Weights of a small transformer language model: learned positions.
MLP neurons of a small language model. Each row is named by its layer, matrix (down: output weights) and neuron, and shows model dimensions 576-767. Each number is 500 + 40 x the weight over its row's rms, rounded and kept within 0 to 999. Numbers have three digits each.
A block is one neuron, or neurons of one layer that tend to fire together. After each block is what it responds to, as a language model described it from the Wikipedia text at the highest values.

L6.down683:518510490458530517503445525507463487471491470556550521481522506492588543480479427507501520451518540495497488476505541467497511509502549488478543494469542491548506451552601569434441506465499468516509424564483474463477503512502580445408472477539499423519483474526489526443465491502543579521518496594528527554562496504494547513483545476402526524534518521537498535537582446527516474479490555545479465411529497488474490523508493519557497450427549490507586469490489457508518503501549495465425459525518578468499478475459534549545495427505523482473500476461529552542541473539508472527
L6.down1547:486499434511507542474512524502476488516552455554460497435450449469475528450542564442560569510587481505555452520499467449476527484516540519485600493513577490493512536483519496541434517495483473563517473451510508472393450500485508500538515475486471496461560439459540513576572516540484457504529557463551494440558513496485504566452579433461482497529464474582495444449452547494531435464439415479517551561523481468506452460632479514447502507512460488504497560470503491515536518440595488467493455547497483511502441476527470514488501490486511542522518570480520534508497530509554534501
L6.down1983:491517540557462506456543450545453497550496464502487492519505532475553462488483515533442518519503521460557551566528496534545548585542514507509465428508507484434444471544434477556448490440546453570465491493487420452494450521554532570499488460499485477537488624496470456489542554536507495537522561481533505470446524449524436516480499537554542489477474512517486486480510471561417517441448531470520466544496531454520499524555543485497522521512408395531561471482534470522568475464436523532489510527434510403560477491501550516470476476487460530538523440522505510498498493483473524476
L6.down2191:512436497500524497454461477454564495478482442570433522501502486533444520515528510512584474382541512483517517486560535583473530535460583445485504421469531457398523459569510518559509561531536533512460440473507523458589487529461520498516497457474523523439529487464583555551539493473424512547532515438447490476471507455525470528447546491473462427367570452479472507575568503522478492501499537521585478416550552570492463518517549516454480539555468450435483515515509422542497479516533499548480525510518519504457495508528519469539476496496508498534451553472517530544544542494491479423
L6.down2273:548542486483458600492479466510577498518481515546472522492479518459491489491473526470543514513593535457440427480472480548516437556446517533481452531501497442461427565606451466480488560502524463501400505470517557525477448514497436513511491452521521502547495502543485494508503490570487535486525598536523474512569497466522515514484500461467551538528518531460505437577522442390505549490443470462538472555473480482493476515566518443462545504490432472530573449577459513479518500560550485494483518489438471366503432574544540501500484492475456434505512506574492471434518495580562439475
L6.down2741:482503444519458501473542499552495463507490469504455469489499438475507432477480481485433533451534530483523482499548508507509569534539498543408468494426507458508498517503511467497499457461543459459461479458551385445515469485527550514544487405493618511458570482516511467540532520560523535525515499543498443500518508516480503516556466443465513507539449556494517500521594506521500505518458447479478462482520479529515532512479450482478457523534572465474540522528512468552523520521437504487565469464512470434463502444439534556480383481493455465527545443531543461494456539521518473521
L6.down2906:519570458536492555423494517487503489476505406522488458546519503426468484433460461494516521509565502495472575483486512511481571489522517483551512467487531482495523553518480500422519539467508488565514479554438486482548478495507482508541464482524456507459501505530521543449492446457482464512565475583544513519467446476481505572519526529533504465465420438529468514436486519527537447473497521467435438463454476425441447495505492458441474465523446524498576450557471508573461443557523522515520536524447467454499509503534521490570455494514494485453489538572559577423530516548558546560
L6.down2917:471508509542475519502531538497566458527547483530505435562496543507535459519506522472581478514472493460508443547533490510510459562595479535517483589511544510492489501481511476543535536504452537507424514520550459445517592461527489439468451497498527520380516453456470465454575434533459507499494518474429493515478508560541509524509485486474469469437475479445523458512487484480498490542459465483456482559463533524540533418476603523544526456468463487533524443524468534509461533502489456462446517473523479442544533536560482573425470575523545467476523556577512472515520495464557487527
Responds to: Topic-introducing words. Words just before a work's subject is named, mostly in reviews and summaries, such as depicting, addressing, depicts, centered on, metaphor of.

L8.down615:528452452525456443519530513424483392453444507530547476518490498533468538518469593484589511464465468510492518473530457520429467532497474427493512546478497511569516524488554470385430510524506488512469524449461449467526477423497501528484417460525489443550527442497488431480495498525527433465469523427463567465537492488434523441533493550515499491506540569491491523461495499502506540536519519494460494467501587473506519483502552572515574492440411490492522535410435555512470553469547478514569483469557502496536455498525387526563534498513500467533468480515529473513471434502492507479
L8.down804:453515500488468495538517499486458449521425537473450520522536480482577488501571531500475516562443550517470532495431432480435481493524424604518467513473534524442476487496499454547512593422494533485509566465554519482470521518442589537522561514514521510452512517495554506522487462496478540482441597555484514463537472449518547465541460497506506497417544563483503525470513531534471507515448537530383458508530491495454547479513449488481536423456540423523483525536512503464513467541473506505485471556526453511523507600461554597481511434581477532575488484497562488493554591547598487544
Responds to: Word-final subword pieces. Final fragments that complete a split word, usually a name or noun, as in ow-l, Tsou, Bayou Teche, Gumbel, flagpole, before punctuation or a table bar.

L8.down345:555495474503574490429458420518508508519586469540467527494524541556506517490624559513490540482493516510509538497494531547449476468462551529560504547510515541470505499460483514574516508531505469514470531577446453508542544505509569532529502455503514489484471521546484523477456507493508585546516460553504473548546536464434505523431442513458566525452528442485470573515501491523493517496500554437496443492496524519432489575468452445476501501502489486546542480477459478542510446547527458535573405473507474458559506559436508495565553521429537485436455526443550464439522499483489444526
L8.down2366:461530480519499536486483523529547475494445424571486523540494470610506492510502522542481487538507522393446434501536570484461505466519642489490579525461529468516503516500470542506446484528482492497415462566522463455483592491420468496539478530509456538465444505473493441490530483528507489508534537565462522473439551421530495516430439523445512488505476505498473533504547508483466424449605468493498550499566441483493530535502450466474512456524554500544498491573516586532470448506471467487547506489511461535429509522512476559529495505482435551402555519483483471469547477504557456560
Responds to: Winning or receiving verbs. Verbs of achieving, winning or receiving something, such as won, earned, garnered, achieving, mostly before an award, prize or placing in career summaries.

L3.down382:456495530533474457440462511486492492488480507486517487528497552457494567514431558505594451513520484552463455445502546461332453463482530454504463434533523572477471468484498509483466512495517505486532508480427526521540538525499466474468493499505510438447480404606450514537474493534434514500441528427464455496541412493500504494449560455562541502465436490573510560527442447488515548458500506520541577528564443530573531444521487552462514543478482486513476513499467496419449588531463470492505427507446426504577446437397608530498574548505548499498524499524486546496487520533529475573
L3.down496:567528505440534539493524470511482429436514408494512535563554520553499507534474540510519544479534470537499460524566596454428459511451520494524531483480554445522501500447572481515475486471556453489550454532477475511533486521416469484498508462513506538435451434513498487493538467484504512497524482449508396589549450523538528529491536528498518527466462553481596454520498452492405480497506460516531531480557492519503553496547498444431562508556507466452520474474494548528514540492564595452489527593415507537515537518462534470465521566467560499464530514581556550457468512430496538452
L3.down2701:555533502492501482514473555540493487508538514469555510492464536474485383514442499520463502496504519537536495475482497530525489514513520512491503446459468548502495563564566468407394518505497405491550561507434479500501497525429468501458534480533514532483440524513466549542470473470513575472548530471515502539536570543480480580530561483493462450477518461465483485497545504446560537536490510534494519447478428490569521481467567469486486484528460417593540468548463511502457533563465517462438548485465510492486499434492540527406543504513530486455539469557492578547498500449548445526
L3.down3036:520541500472528405465512465513539548506533412572466521491548561501466567458557494541509494526515538541532474553542510455444514463485514510495491525465553536413422432456494521484474448482513475534522437536419565529472455538434453516497530478525474507501523453587517528587522504469508499522445454478546499432495534492594551509477477508487525516483488476497469522487495542530452493511504471523481514586455448512504545533503491480443513501556487441460505514513468556570499529586529445569472427543447539547471541504529433508619441524452477490453556434476477501523542490422507539498
Responds to: Membership "of" preposition. Prepositions linking a person or team to an organization, chiefly of after member, part, commander, as in a member of the board, part of the tournament; also on/at.

L8.down1136:513549482463522492492513512492489523526517421511531591460524472476507494471479580441467530519479523455480379523513482462483427467510459521529521497464516434487503538440543504603578506512493440497496463510544580468495528465480490467532463484572546484530459505479461516539522492515435455515516473488462475508532465463475508483496477485553475549440479496545510487500572543457517471533475507519476550462568439510497516555477536513477511482486486505463586465472466524505506516513459516446506514511459484488528526517528527469536536537510548510485407540485534453458551477529565412521
L8.down2197:493521545463498526516544438495491483499522491538436489523558492526534484481478450493474533506454506487472481526505571561544492466564442391466454469457487513532550496439488530557494522511460558506490536470542539505546490454554546467502481431531472534468560443511500528502496487440491509506521524462486521497502492469502472522510606536517543577457556454555495513509475462458458428532471443484470619500491483492534565535485484535511507503504493506483577441521540483516524535530625493474518532483456482425492481453490461549450427525485512467525448516485496473498467493470585481462
Responds to: Before a person's name. Fires on the token just before a person's name is expected, mostly by, of, with, from after credits like created, novel, directed, or table cells.

L6.down199:500480524454444501511518580581520497456460551503477474465502502484573487439480530534475436459457478493548491489493453556502506526465502523580485468583479487519491552415506612527458539479517543532549491480467440534510519489502450462532572539558470488430496521543463478479481480472550461442477446524458460500520510495521503501455448554533461460494485439484415498518474436474537468468564568498492485488464471527478510505491396497542492528398521487496554564493416456521535569523559444526513460495460511512485472509565482493519509546520508519457486508471515527481492538518496479462
L6.down313:457465441535521449563436451476479509529461473525492499477558454574571455574507509430481446545537475443457514520525494491497448499550406529517418551487460483461465545452560466504464472575517523576496489462472566556517493518493512472472477491473536541441482451532465538482492524478513513419485454450473543554519504492567486475471468564540425521512469466513479559518503537493492529514540561550538547460463438531478507509436518534458467484542514521475514481521557538510518462464581478534563595424415522478531473451522505506423479550548446481468549579494459469563523525517546489528
L6.down1154:454532527549535492504547511527431520533418468483520464460492441585532450510544529471504488483519483512471432470479514521514511473550494481485520497522503537530443485472433515538526526525514468522443529461451531528539466480456470503489494562572464502442490562503485508447471473437567504492498500495517537517521501448479479607610462453429587481531545498509484500578439457481487471490440487516472430560532459566444443547406500461531482444490485514491430555452486467528523511574480457439452397434488500453428511494446502448447421558498542516500435557501453500497564464523502471515
L6.down1374:537539495497491472495497514495487499493550521586471481511454462527409510521523455490511448465461529503524448509543483506486533546524514479521446408457489482525524467497501499553541496441532496458476536486537537561468489474507573572486508495506460447468407537565539515510474438507493497513471492452488493522523484519494587443491537470526480579491436497575544513535542475524521439442451560521464452470502489508482516513452471480470551480443550467417494508517515475512421461488584496474523458517530507496505500471459480528475465552419489503491528501476531502419510480567538419505
L6.down1410:584549497496528467474510541465525532468546469493544481512522494544534591479513519512534455441461495508580521493475538547522423482503506538479466590461559582514535530470481495504535595546510547498473497536565512570519461526537493546433463413513502438462477456503456502479538574451520483503492422489498512531523466515466495494500517504507496539561514458478458497537520454543474513491437558502495507576549476476511456499467439454513465541529496421471460506511567424539538469458536492483491585489496470469483483509541531572462471491532558514465467524398487450467452476489552545493
L6.down1492:548553505449469454528547490584492506586548500510483494508522509556503498572522510515472480487496574456540502487473522515440500571466480538553512551449472547473491483516439437509502487505478545498491482496409501487545486556505563536510501492521514486533507513470560575485504512489497470516583465484503485547566494481477527484583540473419452425552455477558480466429418534496419474529516541453519479549524498520469552563504561534433500507546517543474608508534445469571521432528521467453500544459461524544503551438576410519473456499517516457495460521476568492499589583453474427424
L6.down1789:477447473434487518564512545487487509484521461575469468548480455484483528525435505544581512502505485481478497512497482509496513453501447432509516554462542460468394566543435511580555498542514472526580530520484530512486528475510497492521525444528471508446441455511436522505547491517515429447502526494537533523471542493504501524516493494444459477468529462585521459499471624493382451488476446558461487571503445455460458535458505469527516485503543448426522455440455496481481470445479432411520403494546481508500466585570567555459487509467516538531500531580491458520542441452491500494
L6.down2675:522511525523467545504431495551511551506565444515498473462565502561518490498428487512462522415502558532494510425447484454537480521483454488438564493524468459533464490526480510457480477524517549540518576554526491595524491498500442524559524484503495447526542476514560462586466509482532533536499586484479487531510551440501497500571453453479412440540540490555583460483475512484511567537518457537529564521437496507480531431481553532514494479569565585470594508511526440532500536483522484568536533450454511508526537445468444575565493435501614551544474506462523490448482431568517523507
Responds to: Agent-introducing prepositions. Prepositions, mostly "by", that come right before the person or organisation who did something, as in "played by", "led by", "novel by", "under the command of".

L3.down705:524510522544551538488528504524527462550492418458453520556521533451460481485511463535548477491510453489419484541517468564545508470442504570519538525528546493523516535499481486503517466501526483481493484562451388496539577448471431446513469510489512540419467551445458513446454470450509518518502549505501528493528533491535500528492475382489456469508527607544480479551504452466396440512501461513465559499403470517468472482434506516476520418483481500504469540468588466459445504460532450407494473505537539506461493531490484492545581512506551465481525495466508550477503495544515571448
L3.down1506:437534523573557553541515523545517433561491454529424488485552547501515553477540529516497541522468505506431506480531457435493458432491490447507565531495539401508505516525509523451515545566476486544483537479464502551498532475466475486538486444458508495489568612471506473505535526529466442514478552531587463475505550528486532498462459484568506517496534497487436509469537457460452523540510476581525556506499453580561486455579467569488406472411485503503490526510482476526522478520548450489467551496513552443514522547508519505491506456522510460423469432545507483496547544533480496487
L3.down1868:529452506546528507472560426570448518570504458509492588449561566470546493560477585527526560463448440548454495474508447493471483498525461460511511439539529532447465536467539481492457537563568484517509550467500489534493514482551466469521442476589493488417540476500520522561505450495549525509520438570443515451527505485497505521519482492564541539493569549492511502540488486467519503469508498473439470441406493513460471495422484615498549497488525465501485416537488455486443500440475552524484466491456456494525520451478473522461570530525509431454488567543486578520521528532464491534
L3.down2410:484467527554464458499470462523461523529553477510538553542503490464559505464418536506545466408493529518492520434499543566546560526489493493463527481392501446479502537452516471488526486565491485549498506527523520518517441471509515486525522516482570466507423533526569533505494572549560508523464469452509399600526527473520509461468511549486499456452518500528479526496506517526566504449450524481487525525444533447528492499423550492468473555456413527515534524535456380482505489513531513477496547468535533458507467488536519555505519520527481428521437479459490454582530451488519494480
Responds to: Small numbers in stats tables. Small cell values like 0, 1, 2 in pipe- or semicolon-separated sports tables (league/cup apps and goals); weakly, mid-word fragments like w·w·w, c·om·mercial.

L6.down495:510472542549472414378454473421541523532519413530503454466528448511435492561396495487523460440574468507511454480493523514487432488494401577515430525465506549488519550490527433574512582507548499587528468493447472416509500446461470477474489534512500477529455579479514501478465488516444417508492475479463524463553454494522424442474645553492533491541540530470505475514454519552528487531491512542558461462518503510493591467517506521577492515562485504533514465459434554543495543499501520499507499433484576488475499527514534459511487534454499519442520473605500582432527520416560472467
L6.down1001:530544484555492450518480447508466525564484470521510440430512530532469474525551439468458466488524490479582501495481478510472431577568487437484457435456574450476484475535484510530506491495448487505526516559509457519492534534421439491493479455481500464419452448449499507491515434488473461557470471501407474445544521446508464448541510541467493493467470516455492544515422541450458515499469446518546446488557494483489511451554504443519492462552468459487494516446572523470462496492418551514543524546578531530489522467427537560477469488486609472527456571494487538490525440524462533492
L6.down1012:506468436512451473487473537527454557534490541512484550478589567509503506463511538492529494506523476547496493458573455549502491554468470512526484468484452425546512483517535527443506526522406551481517495471512545478521571512493472469459486515449497504462529519575464500491540535445502446500576595473510424509483538496510502506425531495571606468505453442524538483526556487517467414489521558536555534543525519410491469458473481489558504585483419544480524581455519437456403514503418468445487458399499553589523499493454455523501492428508421473509444452501489476527385583525523538536
L6.down1369:530561386503465407550557461518543476472479483545466470557519474453579474501577514474476476464535570483566501533485478498559544528500578572493493476445508483403471535444534509446534461527470497467507501471484443582497555498492513465451510450464498544498473517486484525486486474506571485575501549522477488453512488529540512536485465439471533492472567471503476504413461455500501532517501515558517497466500461475462532514464492504532540533566556514540419577504449480514526483514492471516513501505516557544484471526529546522483508450569461469468508453539457524511546511545538518493
L6.down1963:487453517501500539481507474479508507529548485572425481586430421475500498516532469492435519465545541573459521507520477510577581526530560475482493484489508505489494463507467518471529572478484546473489495486543467453537487507447419492484507495476477545478612535484549482464610566456497507526538466495523499502502503510522530542519519408445475445502459548531496517511459454457517540546500479477587459533487482490522464503447520494490483515523569515479485514469455458537486494490531481465464476490479519459455488431442411534509459502523444526460595451534440463515491486535393508547
L6.down2052:562475527584549444519417520527522560495464541518476481478484500529463505518498512509444478445487520499517519499550490477459518616559510485604520504491523568490539514527503476541493555498541500391521489451474457545516519500538463498492493492487537493501478456483463479490562496552507468504480532483507431482460437425497481515566467440461481466514488472474586464486464469532518443372488502489452542466510445522457514464497538550471494538501488567533522518542487510518523434517462458504587485532523539539499518577530573557541510516499481500535520488460499541489465493539479455582
L6.down2467:504425488515467515495456551456540525545488494517532524576483473533493465438485564520510460471498587383512503511491521491446505534526492484426411501490476491526474508458561469475490436536494527472496462475540514545552503509466467529439502493505493490492475568449444502480451501501494454524515564463484544508565497480544499498527489451496532455451520496514508507482547453501444468544473493518494568470466522378517482515564540518520543510472502512580499606499460506489539423502473488566456420453532519568452510425564534519498438557468466535451511428488485506525514523447409461482
L6.down2816:519463473631501462507591475464436506532489459529488566492546454412523473508521555523529530507539507509458529524547434478455570535548504476462519546505419489516547495472557412512548503457496513445572460500487579509510512529513485445538484510523438493523492507497454457467518500530562546451538612557478526448524531444571476515548498521487500527489494533533454466510492526544536511523441489551536505477509443539486502568529535495573475446515476438504505514510553558499520573500536507475554497471572496525514461550482482508477473469501471535486497475457465499510489570529476447442
Responds to: Mid-word piece after T. The second word piece of a word split after a leading "t" or "T", as in t-ug-boat, T-arg-et, t-ap-es, and other mid-word pieces.

L3.down597:501455492461533438464479496470454481481495501517535507536543522489413489521509467516528564465496497542535553454473480534575499530478537524516501522464445480455501487543495511539543575440487531485509546497418505563528505458413444439535511408516575458533481485476500502474476508426535538515494514460520497545556482448563484469446568444474468500505484503453496525493493524530465492474516568550438495494432538561467534562522479497474418458493522501489476535491507536471572578484535539533493535505460524481542477469516458521473567581467556429437509491470484499549507485551474429464
L3.down1298:522516519523498474594510524439492514525515492495562510528582473417433511502531539484489530500490521515492502473451566467443540591481456492473506499540406469495487522503506517526505407522581488453481457530538509486465540448506487461556477495458558453502476531544538568532458519489456515542450548459515549496473481531451511540509509488467552492521550529415467461547561469467537516408454557529485536414505557516471505466431575536404522423561496522471477592499460466503434547540471450517441531437461569534490522555417433480532494486498503526496536485619443494480455578467542595463
L3.down1306:523428522451401504502507456467459476527539499480455448487561561502443495519491507439486458585536457499481507469558547516475430532514544483508474476472480473497497443553512538567502541457496560470483510475506524450525494474470460457433459545512563489528433420511526512577513479497516546452470502457437450454402528481536465530506510477486424539468547558498458484475491531552479525410538508500468528531541565527505495530446503579450522456575509496491447445480440554534493589481510514471489567496513482492555454475492527472480559506567534492570482470533496531440572506550508441447
L3.down2895:487515521500469475531458560523460488476499461519549557546546537528518495484493483490498517517544429533484475511446557445386467482479536600538439524494517494496542485527558565510494443524522495509465539410491507448568547550477502466505568487536505490413563424506518539486504481448498536546466552505524504544490523451487536515449540489512523492457428508503483446534487484507484501457476480458499494495546495519516490543524585494519568587522593585511415545496544528518490444519462473512487551521461581490602526552421481505494468550442558370543511466453567551488425486502479440461
Responds to: Preposition after participle. Prepositions right after a past participle or role word, mostly agentive by in credits (directed by, played by, designed by), also on, with, in, and colons after labels like Composer:.

L6.down368:513427446507507624616587478555539455574510416525517528522500514526486520530510471512512456509473508421495501432536475552505498436560513553443467493473498512423490486466497554543420472511525550505529507527487555567514448497490518511525505464472482470464465380407461473540438528478522535482533552565552509463525515457496503493510509521542523508529462477505508474538518489489421494482495499443474484475505495517549483445572490518496535514530484421431504544443477476448521484502557474488484553521506511511479476608504523576536502458467484512494532484534478515453539488448551486598
L6.down650:529468478453476450494485472442511558470538499513502498463475457460523493528503490495455529521482485503462474503505575494427515562539529563448514505528487555546545514535504546491553561492432520472486522484411471528539558515537517522499483516521543500494475458482509516509482499510522405487525496437529506472523455467422487456495539547497512572530503557514552536476438479533453549523467478489513547460547509540458442497516498499518432511474487474508581493547488517533473501499451565512519623462529480549533445545456524520467563479521477533501545471507543528534514523575490494536
L6.down896:497481584585547489475505506464499540556563473560539473487518478502498483432485504526557526551597523508569503436435489516463581498487555496500484414499481538510534455485506505550471486522418481536435492571482561442510495470472506398512511486526547517473500486435497447541488488427524580596511542498518513484575509508568426526447467504534524535464489502475468532486540569576474466461509490425457443455543522513486454507499445516522548505485528454467568553453512516531504578479535475512517457524418492451497467468477421551533488461460440556521504512514530547613494487523482491536
L6.down909:518457502488549554541472446502440515483515507511507472523578493466447514530479491466490539513564474487532547503478466428483527484495536476485527546481521574498546508569553534483480469501493508483501508550477512558526514506498483446492516498519450485485489479414467517542502538549534481557493536470513519496503554530486503454517515500581528462531521473513523541451457467553448470589490511464523514479442509482469521575504507468476534480544474542579511467464538493434582511493428495493511506468492534515551493453486502518466478494468545569471473546446480440508550573517480454467
L6.down1686:504473478515533492530519487471523544510567435471506469595517509559521445514557550469514469441452521487523377468475492476514532562516541542474526513522506429453543451498482506548529493537484530549597486495472542488447524559522504545556433513496548481441464463513527463569447450431485563530570490454483501508514529487502520475520435491515511471499480504485482536490545544479480477451533489506527519528534496499458501469528454452573516424502530519555527538474497506499545507468442462476545458543422511573494542487467622490548501523384578502502566507498500533482542495461513409533
L6.down2194:472497459478479488511413545534555487483484383415520529475513565526378490504454467537556524534554476598487521410557474494404486420518438453490499517535461497462538464544446472487519427480439455587520468519437553535525506489534441489533485517447504482476567513514558535540483504455531503471540453431503513473428539561589504503550471472517513565491518533474440584515454465481420529495529434497482576537475497620536534499506500511538490539565513525515559485525497479507492508522495535429547471530469538521504513520550523506509568451555528555484542509470482465453530570466506481472
L6.down2314:484463443481536488568467505590502462484530548486563508517502464461538569465473506549540473509540512515417543550566456506482577456542550507543570455531516450510514460503503443526477456523444487515451541494525621485478571510433464560532532478506508503515469542441519492499474513481517487493501500494560511457471518501490493497519494498570495532510494513526512463571508396575538476461499583410495462455442506540442488508495569471542507429486518548451506499552507504502533470532491502490511494451375508527488535448521543424535492469501525545425554495457559527503498419490451467578
L6.down3054:517473495543424531482537514553504458567459463501521534531475526524486527445535564442522476542521479526483464525462551489425466424551509540523468569513519484453576484528497514468505459550483532570546572519452559407510483501528520434485422602518500475494462470480480518543538569472533473490508516520505508537544520419477521410507549469498570494514549537491495502523426473549516527459492521563551447542531485513432458503514544438498472493390548471476453457516489519511536457590453481518577604493451487434523515528453479555453563558443548530413481547493481498571493520431503559441
Responds to: Awards and honours context. Tokens inside awards or honours passages and tables, such as Nobel, Award, the, table pipes, and list dashes (the Nob-el prize, Emmy Award nominations, recipient of the).

L3.down788:527550507500496485456431542409497428462535472489563473451460438519473521521474498488443480378536468453500510472541575595539485563498506560459449545502513458498484466481512544491529460504507591543491496527431531499467529466454442592487524552439453452467501461492496560455501516487503589426495510463506500420423471446547396440519499501445518500498612405499437480517466468469503535584468524544527570500498487458556479434501549552431545504486487454508480578454505581397427509558527486564485550506527574475539555515468468522545549480484543516480537449516534480518483513469504461526
L3.down2015:526476511482488490446456482441473537488501499529635503509509527407464444552517555523504495447510468566507503446485554558482523563548585510450456463542458482512544506545489506470509494437439493439456508472541497498480468517522496525490572499557501465502557521483498483481502563482491476465477567500498495601462461552421450534519486484455457496482535513506478488490546489518508516533469530499529438524510505548542512506419467567482559484535528508407511493558496448551504481509437544417548475562599480435456457489454491517467537452455496465544500462571464520503528544517500546528
L3.down2319:460483466518425466526574540511524495529489514490509500499487450389514529452477524535475376535518448607472508472567467470571473477490553438529479484482554512502527523450493497495524409471547464499590506469476570547521490462459495500452508507503520471479492554484492540528508512529488439531567477527483516455470521508456440500474465514454536464436528516455424526478532470499502503464567461449538448562532483462568500451515471464417547509532482481514521440590482567531514474529543579436591484533486549486450513468587527472466490533526481498486501502521518463438525489444534501543
L3.down2597:539463506533435445420411574461552477555507487440448382524537485454511485502505540501429489471502470447465534482495587525512436483523496497422500510521456483484530513491519544542484513425461504465442490471499504522497419425507532514519479468487522442550498485450596509455499506464497550482498544442538467554524541538461546528505431453485494543496455410478512419464502442473500509500556502482527434484459489445580522445489519529463543483477517504450535489491485478471425445470519513470476586481445544467480483473588429579490526500545548501568521518546491511498510488504454517472
Responds to: Topic-introducing words. Words that introduce what something is about, mainly "on" after a noun (essay on, commission on, ideas on), plus concerns, regards, highlights, features; also scattered mid-word pieces such as -ing, -ers and hyphens.

L8.down42:513446461419489484533513545478503453528495545479454566483510506509486473462522485502529494471578559509413518470517463491436445499496528444520567475554502479531560477515530558511552521421534500534479538458498505491531479543464512487530482526503479473484521507484535538502457556488511469591494480508425449512590535491502482514474515496481498500468549507481522523472520495442472466461512506468464473609531629471474526494520548517554511449499459483471495488449518414537494513477556524526500573534584517513433545501486550406467459488495511511460510521529461554424561524510558467492
L8.down752:486476562460531439496532553480483509550498469533506542497516457482533534554516551486484531519560480416509396457440491529491523569614549526533556535499552427520498427460470465453453579481514469500560569449526487495451556443469462537579447522489515485468525515477526508549571543518479417501504485569416517550480482584425471524434527468462528552478490576484498522454598495519571454514561476512507523481456454427467448475531573595448476532491521525474563438501514523552425599579535519505541528437550501531499510477487542497451503564486443456551536493557483509480497452495491445553
Responds to: Existential there verbs. Verbs right after existential "there" (is, are, remained), plus prepositions and conjunctions that lead into a following noun phrase (with, from, on, and).